config.yaml
num_hidden_layers: 15
hidden_size: 256
num_key_value_heads: 2
hidden_act: "gelu"
attn_scale: 0.0884
init: "normal"
init_std_qkv: 0.0155
learning_rate: 0.000434
lr_head: 0.00428
max_grad_norm: 1.0
schedule: "wsd"
decay_shape: "linear"
train_tokens: 548100000
dataset: "wikipedia_en"
MLP neurons of a small language model. Each row is named by its layer, matrix (up: input weights; down: output weights) and neuron, and shows model dimensions 0-191. Each number is 500 + 40 x the weight over its row's rms, rounded and kept within 0 to 999. Numbers have three digits each.
After each neuron's rows, "fires after" lists the tokens most often just before its 100 highest values on Wikipedia text that the model never trained on.

L11.up718:523453455431552566422495493595526555429509559483554517442478520499485503477531535574482490446462545490510541479563490483479489559547525463501476502520352480395545498521512499514505539509526557478542490550503515488536533479462476534478417474463505562504527492482459426412487480518493514515541440484557459497493584480431507514507540508527520552556503457434516494497482463511444518442480544527471514524517481493560539482506445540462539467474526529459447535461529520496507496521534480541503495500503537502545553459446564452512531420469514550503520509488463553525423481552510476455
L11.down718:445464504546468468509489509436558492526617475520436525517536542596471469499460434462499533475498444482448489516460565559468465537447543525525597471520558512612510430447480502498442504499508456603474447521518471482470491520494540467435588512498511509575512529493468496505533546581521465491451482471514494489471417461487520491526537507435555494430545517509467484510471502511532518581500467461467531424443536499473452504466497548500447484559540473596566449453429500480506475504515510432538552508510512472500459502564497509588525564558472430519461500490538472489509475465524439535
fires after: "T", "an", "Y", "t", "al", "S"

L6.up37:546422497507463511458563520497558433487524539414471473487507459485447500441464505416464521520481487535565543488533502502476476513537444553530496483499435507549461546454490452547512555508506565553493520504500535536557502474536574567496490533488490547591546556510485525497506490488571480522508436473561468468514498493479459467503514471465549509454575616482475445439461444539446483511466576519567505550522460450517511485457390495419503518511474540476440506523489612450469505473541432528471501570565489470498526576573515439442511437454460570541485466439535498509498542486466472520
L6.down37:511486490523481523467480494456423480567444533478585505474533422507542490472458448547552457457514481546487461551498568489481477403566462528507622508508516535520538461531493448396436538407463520525444482505526451541559509500537435461560435456552529517510561510586464506496500520544523514515495439475520492431457515576483524447486549494517504563438604469469430467462501497541549533462517483484492495466529516495428495465492554463512551517490511523475469551591511477589533485505481494481540564458454503470601513448543445535504561509430517468470454502524486438537519513465502473461
fires after: "iv", ".", "at", "u", "en", "ip"

L12.up843:560512490464520456483511446468494493539525380522561492474477502509546496519454589516497523493497453510531556516467432542571472485482431470556545485450418518436501451440484482473469530518515468555504528497511481447533534536547420461482506429496469509478504510438522479480509423492498522536535510572555447501580471499513456494486454470452452548476494520553534521524444461618511439433527488506517513499538495473486508540533506451481470596496503537486546516482619542573501469533508480568524435425490505501562462490475527486529496474445505559440510530508530529438515460449487462483
L12.down843:447410484469492559480452494453444531551552516454469394495535546481503485491439462528559470529465432537507475439496427499463522547523510509505497486578506488578523458516455507442508495503554530460531592463573596522505515444534448510510542541462548464522558562491441543547461550528438476534445464525478526484524490562601507569513475460468460432517457520504483542484442481507455469576521494493600539551483539567513496547485474496503512419481494501545430489515503504486470502444550505431531481526542538474439591503499478511534480485506467566451434472480487526474505450447535495445
fires after: "tr", "s", "S", "a", "ad", ")"

L7.up888:527504500463557518508492405533509542508578416512446474498458522581575476457479451539538503553466545507526489439506498519544527539538485469453502503471468530440507486477515478581512487513562502523524489527466599477482534485500410494511508458531460468484474453476481420482521456482495530472455434504538537499527541489476423504505504492519519421547533481519475527415492456557542530492475493471514445501512496494533532447519502471498512443452504470503506508480484603483522559514545502505526404528482509570568420409506530527473509508439500487516562529445579546515472483451452454498
L7.down888:540538485423492457470538547444575522465514488488540542550501525461531468443477486486546489499542419484441451645452430487559467508454478508514470584522481509532506454476463551434501493485532559486482502453516528443446534576422481444487558458472478555524522521483440520510475476547528466480474535585556378530524480521506577516512509463485462508504495555510558548548533485473505564492500486502470489482518426490467460462519486486488473502565483508525519486484458448491571452462588513461538514510516535514449550421500484463536529485570496495445501477500506531484545464486463580513
fires after: "ow", "t", "igh", "os", "an", "on"

L7.up937:483422491545459507521505516491497461534491559503460596489578518629472505512503463385461499524459442505552539569508525532499554516509518549547535570485528491445570452502507584469513541551532537478488500511556501502529496410527502505583489471426551507464518522472471505522463472538507463482455528529544513457588488442497526500535447489429458506472498514546549491458495453485491460511544455476517465507541505534515467489452518437533495584448538506541488438489552504578553507439467459519474495421506516498547482516495552512561554442512534578511499515556560401472530487496442467433
L7.down937:580550496627567450534461556564473527499453499538484471481435479505515519429481441483517500488540521565462507473514398505475472470555551464404436481573495534521508497501502487467477530478470525514456477500411538544485493478536526517483493515498511533505439435437547508512496472509565468523520607488466445524496485516533492522518462451523392502544412552540457551506569511443517497476459507526478507486427450515520535471420462572549484551513472550453487525521496476457524496563600588484530474475543518553551432555511423495552527506498428558495469520531460554494484518508449474503
fires after: "di", "d", "i", "em", "in", "l"

L7.up160:501431535412539493551539523581422514452488467538463476462454524554552494552484499552496439480402442376495489486490506511538533534472538431483537543486443492461529488503514499462489535518537487504484422456522480437523623534505458477514515483520520510547458528418540551475516523438536476519506499517476489481528436467481473485496480520533557533557595553549505498440434471548499462495540519464530458473499503486512438537537485521462427526464483504612524459499578539474499539502489492477486469483441494536536525439509564554543538521415459552544484464445548538489448550460508479560
L7.down160:527541489534498489490476396537550511555527538439455452457530501487470560499448448431522518543560469530529503486544480462513483510480511464510446450437525520521536507568485555485539482536442450498581546539396534519475516511562514551466499472449555508482515532412481506506538461562424563474500538450546484547543468514530501494503465476477463547425451535475492491505534526487455520446448522473479540538459487506454464556416588447502574468456465515489478510477501452550548541481533534530523606484470436493460455540506422546517540568562380603451477464536493505434464473469480484509
fires after: "o", "or", "ad", "tr", "ot", "and"

L5.up524:469430415439488551538473503491506451530500395485492510528483429532555446480522417534444432503491474496469500507464500516413540479476484492505538540508500553472564464475547527549530524494548523543510487467517554475509568581490478528497499479517540578482489468438513475420544499523492551490548530572449559457500520483532510518516524517473467473505538532633434507438440483522554467548519506488433497488534543480451496532544479482506512468465511557477513451512513473535514561413448499590483486558445474467532558485421472490490507508500463502534515478469613484570531474501496443501
L5.down524:568515543513548496443475497554498521443483589527550479434499494424495551573497551549559521513516447450461518523513501496508538532497517540482458504493499446464530464510463542490559497563523491482609517544462497554409512483487522499473418512449542477443534511507551483501448448490452472656508491463465485487485504546450454451531546448511507452462460486473598498546504482509517517510533579560502451485557474461494555506469531525404532535440462504482537535440477551483431459496558444520564578536545481510502469437495525555498532469526467512460515510514485491457506576484499567479
fires after: "T", "ot", "t", "v", "| ", "tr"

L6.up364:490490575472468486551447482494479588501576496501494517455554493584485489492477490487554463526436504458526424552544485492470479533459539565489553540437513469492471514521487541442457431510513535536498514490494511515540528497416547539496542473513484489548468532449505456486543477505517389474519585498446489464536525437571543595534456469436480542515514518481516426582580469489531529537534456535466587569510513461445484548516441513456486584461506502501472474449465450505499498439488482503513516501483519457475580560506521462511435501432479522542535495573505450449494553520473421474
L6.down364:583461473464515499505550528479477376497545524469503531484441493483531463487487484500512505488525466463466522496409529538513499526509501439506422562497464484524566527455474527512523545471425494481450596513466546479527497527472520543526524478547489528553559543505448505510529518503419515500415430511517424503491435506541466478437485489554501484507513565528456589447520466601583463537538534507569492535449466514548479477502476485525474432477535462513500573493501550493434496469488495529514519537533411545581529460493543477489482472457532511454471482506438446552470449456511589501
fires after: "v", "av", "el", "of ", "iv", "op"

L7.up271:490424518494545517512462412468505513562527484431460473495502503592465497514520443486456477452456444547578469547506516447434420472530467493508535552537470512516486490546502491500497505566545535520473577539475600473535471439511553485547525421502613515561596483551489453431553500505561516501471498503469493450504515466549501528614468501461515535483511538514527525505569412495477462486508532418547533487494466472441508482506529396458514457505466584502450483515434550581460499486451408554455496500580511482504546515530501488522493482568510534494527506557501485440491544502461470448
L7.down271:466546446502529493501478491497478482541517505578519435482440463497532473481520491466554503510502541401460509470470511566456468491550560502429530489521509534537483446505506468484452522527567488500552554469429527511488503490515455511516461451504476514557523524445578419499484500548450463524599473478574461469477482465520475499516438531522416551470510476527503498428469504549468523535535449560490521470523485504423501588409481434581505453504447514445524553544412556589504509561558559463553491538481582490505428502509460592536454512512448478488471491492399501474502474510495501427
fires after: "al", "wi", "i", "v", "d", "el"

L2.up195:558528509557529470546499558528499467565461470515483535500599502482520515550543405513475511507483436473481517504512546512493431520465498416485471517513501445560479527473520478551522476514436581553433491490463434479517480473526567533488533549512417524521500490469534515555472494518437451555521461487504462567486492572485570457501475553451492517476519458442516483554587502419443534427472458536412485512444484550539527388443495504506464449488511441500598520479518492500513415503526532534564555512469520540457555613522437517551534491495424490523457488480492501487485492558496486444
L2.down195:485406538395519496519538473499444488421424480510529550530466488443514490515525476478515564474523469441462503468507518477498481500518485552567547524567489468473486470437529488523505559481576454534488524569504467502472474584442467475500474483516499428494575521523556539573486452549504485417510520511527582517537540512568515485508522463381519476464428526589460508472502485553511427527494489467473515524515527554523420522463553586516470503513431496449538476452541557498415509479527493561422496530503534489448506536532513463443483530509477488539590522435513515493529460478552553491
fires after: "; ", ", ", "(", "wh", "and ", "), "

L2.up123:506552472522484570487454498469451463351533514538504520446528473485512461483441477487499512515478546557474483488499541461470481539467529523486530498428423521476569538524543508499554489493543537518547527561480413506537550485518461602515494523501501540526470523474453483479464448490535448506435520542532481517521514492484481498506514493436596565500526532499531541452511540557503631503509524494473437486503482443499487458490485473492458470507537568514520446429539505464486522453500467531498413524519550529455465522527520458431419458461517449516451610408516548494479515428491496540
L2.down123:442480527571501477546565511550496518469505403476515553418498538527439448439448504506579524520510469440545555434510484586444471484486438572475508478477527561556480525445546471434541480503495496479521478485513492506518529507435521473484494508544486481426493516533551530531470483535513496435528503474567569522446553541590486480494447481501488456440531535473464445518458567498568451504495543512514541524445570528524519567581507522506445518549548514531586459544500476543547511478471571487550497425509496433471502489505502543461517559506619591496497526476472527569542512536486453432
fires after: "L", " ", "| ", "N", "W"

L10.up398:483510537462526503526461495448558505515444529512503541519560524519555528496408411396525543490587474499507503529506600521489475485522490483472550512513534490514504460549462452473514521518510560513588512539518566502493533497572491453474473533484557521539503525516472466554486423479511461531545506416476573489554516500473489492531466526514490515534494553473507427504536471540511491499548505489515510394460522522452485500508504493528454467457478503523428474470514482591496508478534538548431518431506472466643489478526548491514557518479517547495431451608460516449530520469474480508
L10.down398:524478457554443402529525565501444524413495571506437451495472506534437523448545495495549500546491519544516445513458441433406454482479487555499530510590449524526513505474557562555459416480457527564515478541433482431471470491482470509498529502563418489518432509510485501426457495477493465478465539507493509503591521504416516508441546540485510531508503527495491533531465490469566543515496476462532513451560463535520489518525505511462475484562570505534480507537387533410460504512563577546483522516566553520479531531468434538512471565419468565542496453461473465507494530493483569468
fires after: "l", "ic", "oc", "d", "il"

L6.up526:486432576559532486469530526500512496491557499475475470434530492465438490414502448470543471557523490504583468466481525524532501467561491489466549592466499495574454471415505513438459544526503536545499512513471520469482475543555561567521471401490527499592525479508516453511477527516498470481433489492577558445489464526478484484522467493490436515474531555431508435432553466469568550578463533471463438536543548482532560487558407496451544462485473529471532516470499551543446479456528487474443515518505489519518557533546469511522550492506568580533609511436468502509470460427455495545
L6.down526:505496510517512503467528510477479481575537503512480474474507490505461471497456555484554550484442421502492536499506477506527415475448390545543524513494544509509553518509550452461515575477541486548424557508489538502544484500497472516472448434544528451498525488549452463480531532486487481521534577476535474470519471469479561480517501483489531509487516465576458562480518492439501435457513485465467504550528507480476535545466545434503521510415455475582521534457553518542520471560582462412513516503510483485552463542549455511516466510556422496491562486555469427497506478445475475496
fires after: ".", "at", "ev", "c"

L7.up965:591444513468512467521466417478522550554484452532481505444535442572565471481465479548527485428416503509490413540528525413467421505540512483493533514446549454557478483498516520541514574534523481552511497509472494495485507537465521546487503463453500510576493573523517513428513552442479447509532450454520500454507559460470517554544435481485461501515490518500456509499554538491537549482583537494575549491491452442493478474482520523427455541490510548479468473497449530526495450442480435536424498545511482534482550516539437518547495517488509526503508563489523489496512478544484477494
L7.down965:490531574511491487501440502494424522465521578543520510516478479489499498494518538443420548557501524532479616500479510495475539468577498458506518468525519481444503476474469483476556516471565468495500522473503503562531541523449454537520469480503553503445477452543486472592508519536487534480488498533495481544519514499587477490493477488504376485525472527546448523478517543524538394459514496493508470516482416445516475466538491410436513458448525496477497453491487558521455470504544535464555485570551509521551460565498518439444476504492538422467472542545506565489470537450497507462
fires after: "av", "th", "op", "el", "v"

L2.up23:543488492497480514501496545559470474480515514527520526459529456481525448442422536492524505445551487467446541536511579463458483485415479507474527492489529450386495498452520542448532415471487543537468450490416409474538529572516530547488556541531553490516486544450500492498509526474446489513430439438544488521474544565453434502497498571454531550455559500492584406483518519517453552478478474508453516531454473515527540457521489441516499435469475442476576530439610501498495520507508483522581484522468489547463466558546534480509473455420512488517475547421534540505506396477472489535
L2.down23:504507529496502496474514479556415487436498440530529454505523486509486454505499469515508532453432451507528570449495440477469511464472525517500546514485422517565508538466572506513521535460509496555512476427489484468480499544434507504525493521510445519507568510513521578512506486565499531400498506572489545567467548483496532547516596494514481498476483498527546498506508507513521444478464490478491513520552590468513452481511383530515368515497506517530608454466443539539453482487538556486548558509478520497450514545475475551483452444516484537538498448474539493447491442471485464500
fires after: "and ", "| ", "/", "; ", " ", "("